{"d_model": 160, "norm_eps": 1e-05, "qk_norm": false, "attn_scale": 0.177, "init_std_qkv": 0.0395, "beta1": 0.95, "grad_clip": 2.0, "final_lr_fraction": 0.05}
MLP neurons of a small language model. Each row is named by its layer, matrix (up: input weights) and neuron, and shows model dimensions 32-159. Each number is 200 + 40 x the weight over its row's rms, rounded and kept within 0 to 999.
Before each neuron's rows, "fires on" lists the tokens most often at its 100 highest values on Wikipedia text that the model never trained on.

fires on: "e", "ta", "ly", "ub"
L4.up609,221,181,193,163,209,188,244,177,166,139,157,170,201,174,184,146,159,174,163,287,115,171,159,234,181,189,236,189,237,169,161,117,174,213,230,224,175,189,209,250,234,204,145,244,201,204,152,221,143,249,179,213,143,251,203,192,236,107,227,255,262,167,151,214,193,113,264,210,329,250,201,173,209,186,218,253,212,274,254,155,197,244,186,197,291,270,225,205,255,143,161,268,215,163,274,223,275,218,224,169,198,159,250,151,193,206,194,239,161,236,182,230,185,164,114,145,219,170,194,201,118,190,216,117,193,193,198,145

fires on: " |"
L4.up472,181,231,239,227,202,248,141,229,173,143,201,189,217,206,142,262,128,102,194,230,238,169,172,146,164,141,203,163,181,260,215,150,130,184,227,232,184,180,192,171,242,120,203,211,160,202,194,214,199,161,231,276,231,222,219,120,148,189,243,203,204,184,207,232,180,234,226,237,180,241,262,213,200,204,234,215,186,228,214,227,215,210,115,257,234,265,109,157,232,245,149,180,200,139,298,146,182,175,214,184,260,144,271,166,160,88,135,211,217,238,215,160,148,215,212,226,204,219,196,145,199,166,221,258,195,192,205,177

fires on: "oc", "mp", "ac", "ric"
L2.up304,251,175,211,208,222,233,244,210,163,154,266,239,185,142,235,155,226,206,169,142,220,179,231,238,195,164,201,211,214,224,173,101,196,140,144,254,242,155,194,134,237,191,185,236,163,188,125,197,214,240,194,234,262,209,238,156,205,229,173,186,235,197,179,199,179,185,202,219,256,179,225,217,194,181,159,199,223,206,200,301,156,176,212,200,252,218,273,126,188,236,221,161,164,204,179,139,240,136,210,201,143,83,198,178,173,241,183,147,149,173,201,259,289,238,235,154,177,255,274,165,206,203,120,236,110,217,277,168

fires on: ",", ".", "men", ":", " from"
L2.up631,234,214,174,196,228,164,235,144,196,212,222,217,146,138,132,213,214,252,166,154,226,246,185,299,219,190,223,187,234,174,219,202,180,198,136,248,154,256,200,237,188,126,176,240,249,177,81,259,308,248,149,118,228,169,228,180,179,180,191,270,203,201,252,209,120,220,228,166,188,195,201,199,257,182,206,192,242,122,275,173,259,207,234,199,234,219,254,188,158,217,262,172,193,173,190,248,164,148,247,232,174,248,258,165,218,222,217,182,286,186,144,267,227,257,174,200,208,173,160,199,246,183,236,186,157,162,205,200

fires on: "-", "L", " Dr", "ident", "ent"
L4.up547,284,113,225,230,193,230,249,194,200,135,177,203,174,202,225,230,186,120,243,246,160,244,166,209,182,231,145,165,234,206,226,174,170,163,192,181,247,230,232,174,278,216,124,193,189,248,164,126,231,194,194,182,248,182,180,163,187,244,251,127,234,242,238,211,269,205,171,174,199,182,236,165,176,184,137,135,190,200,222,228,183,139,206,166,172,118,256,235,149,191,165,168,247,127,229,255,183,324,163,237,248,217,186,215,96,214,125,178,192,166,259,266,198,194,219,235,193,205,226,255,189,180,169,176,183,208,186,262

fires on: "our", "al", "y", " this", "us", "th"
L6.up632,149,262,193,192,214,234,272,168,196,250,165,172,268,226,186,231,235,145,185,157,173,169,179,240,169,176,177,236,231,160,177,246,160,196,220,267,197,167,185,133,235,306,170,108,134,176,225,227,247,138,192,223,224,199,179,208,253,186,230,132,221,145,169,204,107,239,168,233,184,178,209,205,120,178,249,227,272,223,242,288,187,189,206,218,233,216,208,161,122,285,190,158,205,210,155,207,236,218,165,154,186,246,214,168,221,232,239,207,183,200,236,234,159,208,174,143,212,226,205,177,216,251,176,115,227,155,212,168

fires on: ".", " |", " City"
L4.up404,144,259,244,207,163,194,183,226,239,213,227,227,218,144,230,217,234,185,153,170,196,227,186,196,200,229,155,202,171,229,222,132,271,210,175,242,246,225,188,218,211,153,191,214,142,228,172,196,220,144,179,211,154,233,206,211,166,120,176,236,275,96,144,164,156,246,203,214,216,208,238,229,187,255,262,143,211,163,247,239,245,213,140,225,249,175,192,208,244,111,173,238,263,129,197,171,214,215,214,254,233,170,244,211,206,159,151,220,261,185,241,220,121,214,201,204,241,199,193,215,210,171,283,247,156,238,129,136

fires on: "ff", "mi", "n", "c", "-", "mmer"
L4.up388,210,149,253,242,183,122,202,209,246,212,207,258,146,201,286,242,189,150,197,237,250,168,173,229,183,120,203,276,217,143,167,258,150,158,168,155,191,236,126,218,204,211,213,248,180,162,199,186,192,209,206,241,214,159,172,110,234,269,139,186,222,210,198,234,159,148,261,193,249,212,238,178,262,205,128,255,125,235,230,124,210,192,209,191,131,136,266,202,231,224,264,191,181,182,192,263,189,256,194,178,210,219,140,280,157,238,184,254,218,140,104,196,176,179,140,191,178,127,203,183,189,207,170,150,193,148,249,218

fires on: "ar", "cent", "port", "ult", "ist", "ing"
L6.up509,133,216,222,174,217,110,162,165,190,264,173,199,170,223,164,211,165,224,274,183,207,259,229,293,135,189,192,197,139,152,269,182,228,181,155,246,203,215,195,236,231,208,138,226,261,190,261,192,208,199,137,182,165,158,219,236,157,268,267,119,191,180,186,224,189,163,174,149,182,177,288,242,238,275,206,182,138,231,214,154,214,262,158,222,231,182,136,186,214,221,214,228,228,266,198,102,188,203,179,261,236,129,253,142,215,183,180,247,189,170,205,118,192,177,203,250,125,200,198,229,213,118,175,226,187,201,195,272

fires on: " (", ",", ":"
L2.up626,201,206,250,195,169,167,192,133,209,205,221,202,229,187,273,179,211,217,140,193,221,215,283,247,188,169,226,163,210,242,282,211,152,168,206,226,184,253,187,223,198,190,123,261,207,187,146,224,183,211,230,157,150,187,230,160,190,146,211,176,128,175,217,193,182,133,161,138,223,187,169,204,248,170,162,154,227,90,270,221,209,184,204,217,205,202,197,130,248,211,226,236,226,224,216,276,111,231,236,200,194,177,204,111,195,200,114,204,146,142,267,258,265,173,270,126,178,222,231,236,261,171,261,222,247,118,204,171

fires on: "y", "and", " of", "tt", "id"
L4.up573,176,136,156,215,228,216,254,173,315,219,178,233,130,174,192,220,276,180,197,198,183,164,235,153,164,214,184,170,213,223,153,165,120,275,202,256,171,189,173,288,252,308,236,159,181,147,170,200,200,207,222,205,255,198,201,211,227,208,91,254,242,210,191,167,184,148,143,236,177,265,144,219,248,295,162,164,216,262,229,138,240,231,167,255,207,137,148,184,201,171,159,221,289,264,167,94,211,126,224,165,196,214,237,107,204,206,187,166,171,178,149,145,194,214,196,156,187,206,196,206,197,163,225,205,226,215,162,258

fires on: " of", "ic", " be", " is", "r"
L4.up22,251,134,252,189,145,228,176,229,191,240,196,218,141,186,200,226,224,190,226,170,247,220,217,160,239,211,197,236,250,206,160,157,285,153,189,230,189,185,245,227,234,181,184,194,230,164,184,228,266,144,212,152,219,198,186,194,219,246,197,214,225,119,235,194,186,243,141,265,218,227,250,137,263,204,311,181,159,163,200,185,173,257,147,165,172,133,195,176,189,245,178,197,206,257,148,232,209,195,151,227,215,168,243,194,238,172,317,221,184,181,262,160,183,185,198,237,159,217,161,189,187,149,212,159,158,306,187,148

fires on: " |", " of"
L4.up440,186,166,205,120,270,259,259,232,196,137,149,204,212,216,180,220,205,243,226,258,167,126,125,222,142,234,231,224,183,213,286,175,169,205,190,232,199,205,175,191,197,130,188,144,177,123,284,247,221,253,229,203,237,222,250,186,172,228,284,190,147,275,197,174,230,136,206,215,200,252,201,238,217,257,178,170,165,202,266,219,166,145,169,146,182,110,190,189,262,181,162,219,156,157,197,203,237,189,252,194,204,227,209,170,197,227,169,252,200,270,204,175,233,173,195,174,149,206,158,246,307,265,150,154,172,187,221,204

fires on: " |", " ch", "um", " list", " that"
L6.up411,183,246,237,142,182,206,247,234,204,110,189,223,195,227,180,245,141,250,247,211,159,168,94,203,169,246,192,198,180,217,161,225,239,240,131,187,222,238,176,222,161,252,165,134,232,231,204,222,202,251,142,172,201,218,210,241,166,165,226,212,212,155,148,152,222,235,186,150,209,170,156,182,214,187,232,170,178,231,312,243,213,230,213,137,202,210,235,233,250,174,248,189,115,170,242,177,127,152,197,187,205,233,131,182,197,223,159,226,160,208,194,208,187,171,185,130,235,240,187,206,228,203,180,219,276,197,234,111

fires on: ",", "a", " at", ":", ".", "ea"
L4.up452,166,196,232,171,144,129,166,164,183,239,178,193,251,210,193,138,187,201,208,181,218,177,198,209,175,176,201,210,168,199,207,154,167,258,183,195,197,241,190,116,192,107,234,223,148,225,130,206,207,217,186,239,260,265,209,213,210,265,130,241,210,254,227,180,158,205,225,251,209,205,227,253,211,211,255,158,222,213,126,235,200,247,243,195,203,172,240,216,162,261,219,180,121,126,160,199,251,210,201,199,238,273,169,246,193,225,232,202,189,186,182,269,210,179,190,159,139,83,122,141,205,205,191,119,140,248,280,248

fires on: " |", " W", ",", "a", " L"
L4.up94,237,192,178,210,226,145,228,192,131,204,186,226,214,147,175,216,209,313,140,207,232,250,190,190,187,178,213,255,187,207,236,170,156,183,167,207,259,182,210,198,274,176,185,210,127,218,186,140,233,196,229,214,143,221,158,168,214,209,182,287,197,177,90,175,166,188,210,194,214,211,222,218,235,225,249,144,188,139,227,263,155,286,179,234,226,183,166,211,134,243,173,203,182,187,182,238,199,214,210,164,243,166,185,212,176,142,253,206,328,194,204,189,209,219,223,234,223,216,154,237,115,181,207,190,176,253,114,157

fires on: " me", " Me", " comp", " qu", " character"
L2.up15,176,216,216,233,250,228,229,210,178,216,223,192,119,117,198,180,258,210,173,198,193,293,254,188,222,224,241,235,179,187,226,215,219,152,146,202,210,203,189,191,271,226,165,198,168,191,143,199,200,124,216,251,237,267,189,164,234,226,199,155,192,218,219,230,182,210,222,274,205,215,138,174,282,200,269,166,179,296,209,224,276,240,178,158,137,179,173,263,197,197,247,171,192,162,214,238,207,209,142,175,181,208,185,149,87,190,188,245,189,214,227,169,236,230,152,241,213,137,206,238,209,217,145,242,232,186,144,139

fires on: ",", " not", " be", "ed", " served"
L4.up307,169,228,234,183,178,82,194,192,130,158,203,217,168,148,216,189,138,170,189,136,192,185,212,158,184,178,143,175,191,292,188,174,252,261,79,245,188,178,216,206,215,245,245,162,196,191,215,229,124,208,232,242,219,216,130,272,145,125,207,177,195,218,295,224,112,146,184,192,171,175,204,212,183,258,165,199,200,232,166,253,229,229,247,185,248,220,187,253,171,186,211,282,151,209,143,193,185,222,248,176,174,201,215,236,243,121,219,207,316,225,186,196,207,233,197,182,237,178,215,250,235,187,177,167,280,200,216,152

fires on: " fa", "age", "ft", " /", "our"
L2.up396,121,196,155,181,248,241,202,189,264,257,204,238,225,206,163,203,159,206,177,211,198,219,175,257,212,280,165,204,207,219,246,125,178,208,211,209,210,209,122,124,232,201,218,163,273,156,147,196,180,152,162,254,236,141,268,247,180,161,144,151,290,209,259,199,172,281,212,120,209,160,236,113,174,207,205,197,212,189,196,260,173,227,174,260,137,222,168,196,250,234,176,194,246,210,244,166,222,258,124,175,201,219,166,196,194,208,188,271,200,259,226,172,257,241,211,206,297,185,209,166,144,221,178,141,214,191,155,194

fires on: "ing", "ven", " one", "ten", " four", "ning"
L2.up462,232,182,151,204,160,223,189,188,277,178,240,250,211,185,189,224,172,141,148,217,158,184,178,193,171,191,200,171,160,136,215,200,198,193,234,226,186,238,162,208,149,199,164,204,283,187,201,143,286,225,206,260,182,201,250,145,180,143,213,160,181,146,333,230,177,199,237,220,191,234,204,260,139,228,246,281,209,184,229,216,198,215,182,148,238,266,228,124,118,249,253,183,232,153,215,201,195,220,214,171,172,134,171,225,218,168,222,223,239,255,206,249,182,185,298,145,250,239,173,200,231,226,263,116,120,194,253,202

fires on: "s", "t", "one", "ep", "lo"
L6.up364,158,180,181,196,166,192,265,209,167,162,190,238,233,159,172,159,215,148,171,143,227,264,215,146,102,206,197,230,174,202,226,156,207,221,220,250,210,193,235,177,273,130,235,160,230,167,225,196,186,223,165,176,138,274,199,218,233,183,263,244,197,217,153,220,221,171,206,230,191,178,163,239,162,146,225,195,160,137,222,170,206,181,304,140,282,230,131,248,235,192,134,245,178,219,196,123,269,188,183,203,232,251,173,252,136,135,173,195,151,201,246,191,200,193,154,219,166,202,213,252,191,227,202,191,261,121,204,188

fires on: " of", " on", " hold", "and", "″", "id"
L4.up290,249,208,158,193,229,210,250,205,181,191,131,177,129,147,174,203,221,162,175,208,196,145,147,188,207,217,195,157,216,202,184,178,201,260,228,269,202,161,236,233,226,199,223,244,160,136,144,184,190,221,179,203,223,114,304,257,235,229,154,243,178,129,195,167,263,166,147,238,203,220,180,171,187,276,183,175,230,210,247,186,132,233,184,220,159,145,262,190,228,188,180,223,179,163,190,222,134,260,226,156,147,131,204,258,218,174,295,241,223,213,164,288,139,250,262,227,205,234,162,192,263,224,248,139,201,236,189,192

fires on: ".", "and", " 1", " Ra", "day", " Ru"
L2.up167,167,112,233,149,198,150,202,263,298,232,221,290,196,225,163,281,192,228,304,211,188,264,161,166,140,189,112,184,206,192,167,235,179,239,192,187,200,170,251,211,177,208,190,179,212,272,213,190,204,237,122,162,197,203,146,168,160,214,165,293,103,179,223,195,108,188,230,243,208,235,214,236,208,280,229,149,186,204,211,189,124,178,228,197,100,209,180,192,231,225,124,192,163,202,235,266,183,265,252,208,178,214,239,201,191,217,206,213,199,179,233,126,179,219,118,181,206,213,203,168,163,180,177,176,190,187,246,184

fires on: " Lu", " /", " Le", "au"
L2.up154,183,175,176,156,233,257,166,218,112,246,263,194,170,148,206,266,220,256,166,171,182,176,194,176,221,226,228,208,173,203,128,163,169,250,193,221,239,245,234,284,212,159,229,119,211,185,259,139,224,197,259,239,269,172,184,187,229,127,209,243,132,197,237,136,216,226,249,190,227,170,173,160,257,214,142,227,171,186,180,231,147,253,200,185,231,225,219,180,233,183,227,200,199,161,264,167,192,296,147,179,192,217,190,202,195,272,127,236,250,303,187,186,182,254,180,231,226,218,198,197,230,221,211,183,265,232,151,157

fires on: "n", " of", ":", " the", " /"
L4.up276,195,212,223,222,243,242,199,235,179,276,235,169,230,164,169,252,186,280,126,226,141,264,203,158,214,207,227,229,141,242,222,206,228,136,259,241,251,265,264,258,282,166,214,186,212,165,136,113,272,113,283,243,247,203,245,223,188,249,194,200,90,170,229,201,173,177,183,153,234,210,181,161,238,242,178,214,215,219,177,259,138,179,182,160,163,251,237,263,193,211,206,198,174,201,205,190,157,249,173,157,188,218,251,177,184,171,265,207,183,211,141,136,204,173,194,207,203,250,170,178,200,213,182,205,159,183,214,201

fires on: ","
L2.up563,235,210,240,155,206,206,168,195,165,190,228,223,243,215,165,177,218,209,141,192,254,191,176,223,148,235,165,162,211,251,234,139,201,232,246,213,229,168,222,251,166,130,189,153,226,126,173,241,198,99,164,165,164,177,138,158,184,208,188,197,176,155,273,161,151,135,155,225,215,187,167,170,241,152,228,197,316,230,91,191,226,225,150,154,234,143,211,250,180,244,193,210,211,169,164,217,184,200,297,220,196,249,211,249,232,169,245,245,297,268,208,258,115,197,255,175,196,211,186,183,196,218,158,157,238,241,221,110

fires on: " w", "ult", "ist", " list", " represent"
L2.up168,124,88,214,236,236,206,142,175,195,208,138,191,146,222,213,236,212,177,224,127,224,248,239,238,150,185,188,198,126,192,208,197,156,193,188,203,224,242,207,179,221,237,168,183,227,166,247,249,261,131,166,134,191,189,208,121,194,228,203,231,202,172,99,185,186,230,144,217,146,187,233,204,223,246,238,232,218,242,177,195,198,140,133,207,205,148,197,225,203,194,227,172,212,269,183,155,234,218,133,312,246,204,247,164,155,176,197,255,195,183,204,242,188,214,246,277,159,213,256,305,198,132,178,230,133,269,143,165

fires on: "cc", " d", " along", "ev", " lead", " came"
L4.up471,165,206,216,198,184,114,234,203,235,157,124,246,149,165,206,180,233,209,168,291,143,211,253,173,242,230,194,171,136,194,163,172,259,160,277,149,206,187,174,236,214,172,155,155,183,209,258,200,254,213,196,205,227,232,173,268,213,233,230,220,148,232,213,131,211,257,229,194,224,247,223,175,145,169,231,197,238,93,219,152,216,168,175,180,225,187,135,114,232,231,216,149,258,243,227,157,229,172,221,212,211,160,136,209,167,155,227,199,239,117,275,204,164,191,190,234,201,216,231,228,192,146,285,214,272,187,237,180

fires on: "s", "ch", "mb", "in", "p"
L4.up385,182,177,199,146,146,206,261,143,296,191,219,233,255,156,202,172,143,258,154,220,172,198,236,209,205,153,182,169,156,224,224,246,209,160,239,223,255,173,282,170,253,194,159,235,175,244,157,130,221,210,184,216,235,165,208,131,165,272,149,138,240,247,253,185,181,164,163,234,197,229,135,195,164,201,165,189,220,155,185,223,159,222,191,245,204,212,212,177,212,150,234,178,162,214,263,157,130,246,231,181,154,157,224,194,145,149,162,160,250,167,225,247,211,227,198,194,258,206,246,264,221,169,191,237,133,240,171,185

fires on: "w", " of", " what", "hen", "t"
L4.up58,174,195,195,168,264,217,196,198,211,175,182,269,231,201,184,212,206,145,211,214,188,201,203,235,171,256,246,203,132,219,192,199,172,154,243,185,182,205,234,209,240,182,254,183,217,168,251,176,240,214,212,237,214,133,199,232,285,155,273,177,238,274,268,177,174,205,210,222,145,194,202,252,135,230,177,165,225,198,206,127,220,224,199,277,168,157,155,221,121,157,150,201,218,182,279,165,256,244,203,135,211,175,205,183,217,239,182,248,231,219,193,218,207,189,290,193,249,192,103,262,231,169,162,128,228,274,215,195

fires on: ",", ":", " office"
L2.up299,170,211,226,147,170,132,188,232,154,191,158,215,229,210,246,205,169,266,182,224,236,189,257,221,150,212,165,122,166,212,225,198,204,149,183,229,269,211,204,263,209,156,257,207,245,149,160,225,148,134,227,186,268,253,178,240,179,189,185,234,157,181,251,191,151,103,181,190,141,182,157,202,232,169,207,223,240,228,126,174,159,283,234,199,205,146,186,127,191,276,201,193,168,167,95,219,172,187,297,178,177,217,167,237,210,116,230,211,252,199,161,245,187,183,226,144,214,183,130,191,197,235,186,201,194,237,307,212

fires on: " |", " /"
L2.up39,136,196,195,205,257,265,183,161,191,167,261,156,177,192,182,206,161,140,173,209,212,172,186,155,219,226,148,212,202,152,145,154,205,260,229,170,260,283,211,167,227,123,195,124,203,160,180,209,244,137,185,238,266,211,331,198,181,258,179,253,246,126,191,202,114,146,216,150,151,138,211,121,182,200,135,232,215,277,177,280,152,145,155,198,168,240,236,197,269,255,229,174,194,136,182,175,180,287,201,163,180,192,210,246,208,171,168,314,191,195,254,215,187,207,203,204,234,176,226,233,234,229,188,243,162,238,213,243

fires on: "en", "d", ".", "z", "g", "burg"
L6.up616,261,151,214,166,287,183,270,147,151,202,149,267,159,150,239,186,220,216,200,217,206,226,141,192,213,243,182,220,192,171,250,155,187,206,153,267,241,145,194,123,147,197,266,193,179,254,148,171,205,233,96,154,195,183,193,167,223,181,156,308,236,150,197,129,222,188,225,183,169,204,301,250,149,238,157,147,176,171,224,202,162,248,202,138,228,154,176,213,242,265,207,215,214,207,219,210,207,161,210,124,172,205,215,249,186,239,230,177,226,263,198,180,232,182,190,206,214,224,138,249,199,237,248,194,188,124,128,132

fires on: "ing", "ten", "ly", "ward"
L6.up552,141,233,156,232,194,276,186,149,302,224,154,241,194,108,151,143,151,201,149,141,209,208,150,212,174,145,168,216,193,224,185,159,249,173,216,203,225,175,188,193,210,211,200,192,192,178,209,189,163,249,155,204,180,243,160,254,195,150,249,197,222,162,190,232,219,212,246,227,186,261,156,194,92,225,187,195,238,272,232,231,108,265,195,194,185,194,187,229,173,208,243,190,211,197,221,121,216,228,152,133,142,177,187,234,258,136,212,258,201,284,143,227,168,232,256,170,217,276,147,184,186,179,195,120,210,195,189,215

fires on: " so", "man", " For", "ta", "pe", " Or"
L6.up368,237,138,193,243,231,246,223,180,255,170,215,210,210,249,200,200,176,113,190,192,178,225,151,214,197,213,185,251,196,143,215,200,180,134,224,190,236,159,256,256,231,234,234,171,159,284,210,288,219,175,213,211,139,188,153,181,216,182,176,169,214,190,169,303,173,228,238,186,165,171,177,220,224,147,208,226,265,221,192,209,246,263,263,233,197,218,171,200,229,203,183,189,169,213,241,183,173,149,133,208,151,175,260,196,236,238,201,301,212,262,155,181,239,233,154,239,213,164,194,165,92,216,183,125,193,180,253,240

fires on: "C", " co", " College", "th", " High"
L2.up499,309,203,162,223,217,189,207,244,246,175,136,136,174,192,194,207,198,211,158,185,281,120,186,231,234,179,191,260,209,146,184,175,253,175,248,131,204,170,151,184,203,207,255,246,221,150,162,210,246,195,229,211,233,199,146,191,245,304,151,178,257,246,111,262,137,150,211,230,158,143,235,276,256,138,191,169,237,151,197,208,183,191,220,213,184,168,218,177,160,173,257,236,154,152,217,187,171,191,236,237,216,152,235,220,171,188,148,278,182,116,177,211,174,177,208,202,251,192,234,184,147,256,267,205,180,202,218,191

fires on: "en", "n", "o", "y"
L6.up318,178,178,177,168,242,198,180,240,277,184,237,235,134,235,275,148,213,226,169,208,179,192,261,207,139,216,209,178,139,210,206,141,166,208,216,242,157,153,126,139,250,147,261,241,222,232,200,146,190,186,226,218,169,198,215,206,229,223,232,221,212,207,152,153,164,147,217,102,178,187,245,216,266,231,161,154,206,217,260,176,178,232,191,167,227,145,214,187,87,229,209,225,247,202,241,226,208,210,146,205,159,232,300,203,210,274,225,121,189,154,289,238,186,117,212,139,160,227,152,272,237,190,236,160,191,204,235,161

fires on: " vi", "er", " coach", "ist", " president", " support"
L4.up255,144,202,216,204,175,251,152,184,254,189,166,285,192,147,230,232,119,237,220,157,236,240,106,158,157,232,153,148,219,190,227,182,213,153,205,141,152,176,219,174,183,162,192,212,193,166,172,163,184,267,208,218,166,191,274,159,102,244,279,161,231,198,219,200,165,248,164,263,180,280,254,198,271,225,188,198,200,261,256,222,201,230,217,200,180,267,225,187,245,310,196,209,180,187,210,184,208,243,235,241,221,232,192,225,185,148,185,185,131,229,196,210,212,138,242,239,239,204,174,184,186,161,210,167,171,202,186,180

fires on: " W", "ly", "w", "e", "p"
L4.up527,210,205,255,161,211,243,213,210,205,267,250,125,154,215,242,217,211,179,110,191,119,211,212,224,188,235,212,209,234,145,164,188,215,137,269,173,229,158,187,228,192,213,161,204,259,215,213,194,123,261,160,188,268,256,208,172,176,192,169,196,225,260,185,202,185,151,290,174,180,150,205,150,192,184,196,245,229,196,216,224,219,175,158,228,194,209,132,164,261,157,154,264,215,201,199,153,219,226,223,197,177,195,215,194,238,206,252,286,188,204,210,108,183,79,161,169,135,232,218,172,218,162,194,199,144,183,232,247

fires on: " at", " than", " near", " over", ":", "born"
L2.up634,211,222,259,230,110,204,135,211,155,210,177,208,142,111,154,230,308,121,163,196,251,144,207,242,203,145,217,213,139,248,209,175,199,200,160,201,189,249,228,190,185,163,150,247,161,202,165,134,190,261,249,118,181,252,245,176,208,210,223,190,111,164,169,185,170,291,269,208,223,194,161,144,256,231,192,267,123,190,194,213,156,172,239,206,241,197,195,216,156,217,169,168,285,228,201,185,121,175,199,170,179,178,192,202,231,199,152,224,229,191,268,245,208,222,230,182,179,177,235,249,254,221,171,173,193,184,185,209

fires on: "ub", " /", "ch", "@", "^{2}"
L2.up200,140,204,195,126,156,221,234,202,151,200,194,191,188,219,161,218,195,167,224,185,100,232,200,189,208,241,211,219,144,207,262,252,186,333,186,184,263,192,141,103,235,171,197,156,306,186,168,213,200,126,139,230,253,227,178,179,167,179,197,152,227,223,207,166,183,199,209,194,205,219,238,187,140,201,224,179,190,256,162,199,186,172,173,176,270,158,277,211,254,241,193,249,219,155,198,150,195,243,148,158,238,180,194,275,168,157,149,206,159,221,201,190,223,171,185,222,249,191,203,214,294,255,142,200,213,188,177,192

fires on: " |", " film"
L4.up320,258,248,197,155,253,236,146,185,166,130,192,237,166,191,209,251,155,132,217,193,173,211,202,132,174,252,145,110,217,216,214,156,222,209,175,202,293,135,188,209,193,114,177,170,217,120,157,195,171,94,188,205,199,151,266,214,217,173,263,240,160,213,173,196,172,221,236,203,117,195,153,164,213,183,171,178,192,230,178,186,237,178,168,214,210,217,125,168,190,186,158,158,271,115,300,211,194,205,232,222,206,183,218,200,235,228,192,223,218,220,225,154,191,252,215,250,264,154,257,210,191,194,233,225,175,222,258,222

fires on: "al", "-", "d", "lo", "g", "co"
L4.up373,176,203,176,150,179,243,241,177,171,232,170,226,294,216,208,249,196,256,248,187,166,219,192,177,212,279,196,232,242,188,253,192,217,241,195,143,297,136,270,189,122,182,235,258,182,245,172,126,199,121,138,128,249,115,209,212,246,135,128,206,217,219,194,182,279,164,198,200,150,206,190,206,268,168,98,215,262,245,208,219,150,159,155,129,233,163,212,216,252,178,191,226,147,236,186,176,166,191,303,181,223,191,195,183,212,284,199,220,182,178,227,190,157,182,234,154,164,189,206,173,143,215,192,211,189,238,227,190

fires on: " and", "ning", "ling", "ting", "ical"
L2.up601,142,239,253,226,205,272,275,182,257,277,264,262,192,186,156,200,148,171,193,158,179,246,226,143,230,214,170,228,192,208,209,241,168,223,198,193,140,209,222,160,236,154,191,249,117,218,194,160,175,193,194,236,201,149,184,172,217,194,217,99,168,174,198,209,195,184,186,118,280,246,181,170,264,148,255,194,245,244,169,176,152,186,162,158,200,164,197,171,236,204,191,220,116,204,255,185,238,252,178,281,204,199,175,220,160,214,178,246,187,231,128,172,137,253,250,212,213,204,162,198,197,243,271,157,165,144,188,195

fires on: " is", "ly", "les", " be"
L2.up567,185,228,248,222,185,137,237,206,221,181,205,221,178,149,222,273,183,225,192,146,233,213,259,155,224,168,215,191,198,231,156,172,243,175,228,158,254,211,195,236,177,194,248,227,142,197,221,237,157,205,208,142,187,238,186,260,191,204,245,217,230,170,263,182,118,146,192,224,169,223,219,115,226,187,236,249,195,158,214,241,81,212,146,216,247,171,222,177,177,199,207,247,235,217,167,235,133,245,176,136,202,182,160,146,282,153,250,257,116,220,236,145,177,168,251,243,150,216,158,195,207,144,227,140,203,214,213,143

fires on: " |", "il", " of", " Al", "ir"
L4.up492,209,192,139,207,238,221,213,125,156,164,147,204,224,209,155,281,200,298,125,178,167,151,195,219,161,177,176,220,218,253,224,147,206,111,156,166,162,207,180,260,179,237,184,203,176,214,212,252,240,256,305,180,214,237,220,247,201,182,210,179,202,190,280,141,236,207,214,191,240,187,215,197,156,210,189,239,186,250,218,233,121,195,227,195,188,152,189,171,197,234,192,145,270,194,222,192,202,213,215,228,287,166,141,147,275,239,120,280,168,250,186,185,152,165,200,163,279,153,268,195,194,275,180,191,155,234,161,195

fires on: "lo", "av", "li", "dge", "ho"
L6.up225,170,166,201,204,203,251,221,142,252,137,172,236,254,238,198,199,164,251,204,188,174,172,187,202,174,180,195,176,155,200,163,188,170,312,195,239,167,224,202,179,200,239,212,173,215,205,179,210,246,233,223,201,140,172,123,240,133,262,148,230,162,195,203,169,159,225,103,230,209,185,283,194,229,192,254,164,176,158,175,199,170,207,227,125,286,215,234,137,200,244,253,231,244,236,192,250,192,161,263,254,230,225,232,141,239,187,171,204,153,186,231,194,197,266,252,198,185,191,202,180,173,162,256,253,225,153,265,203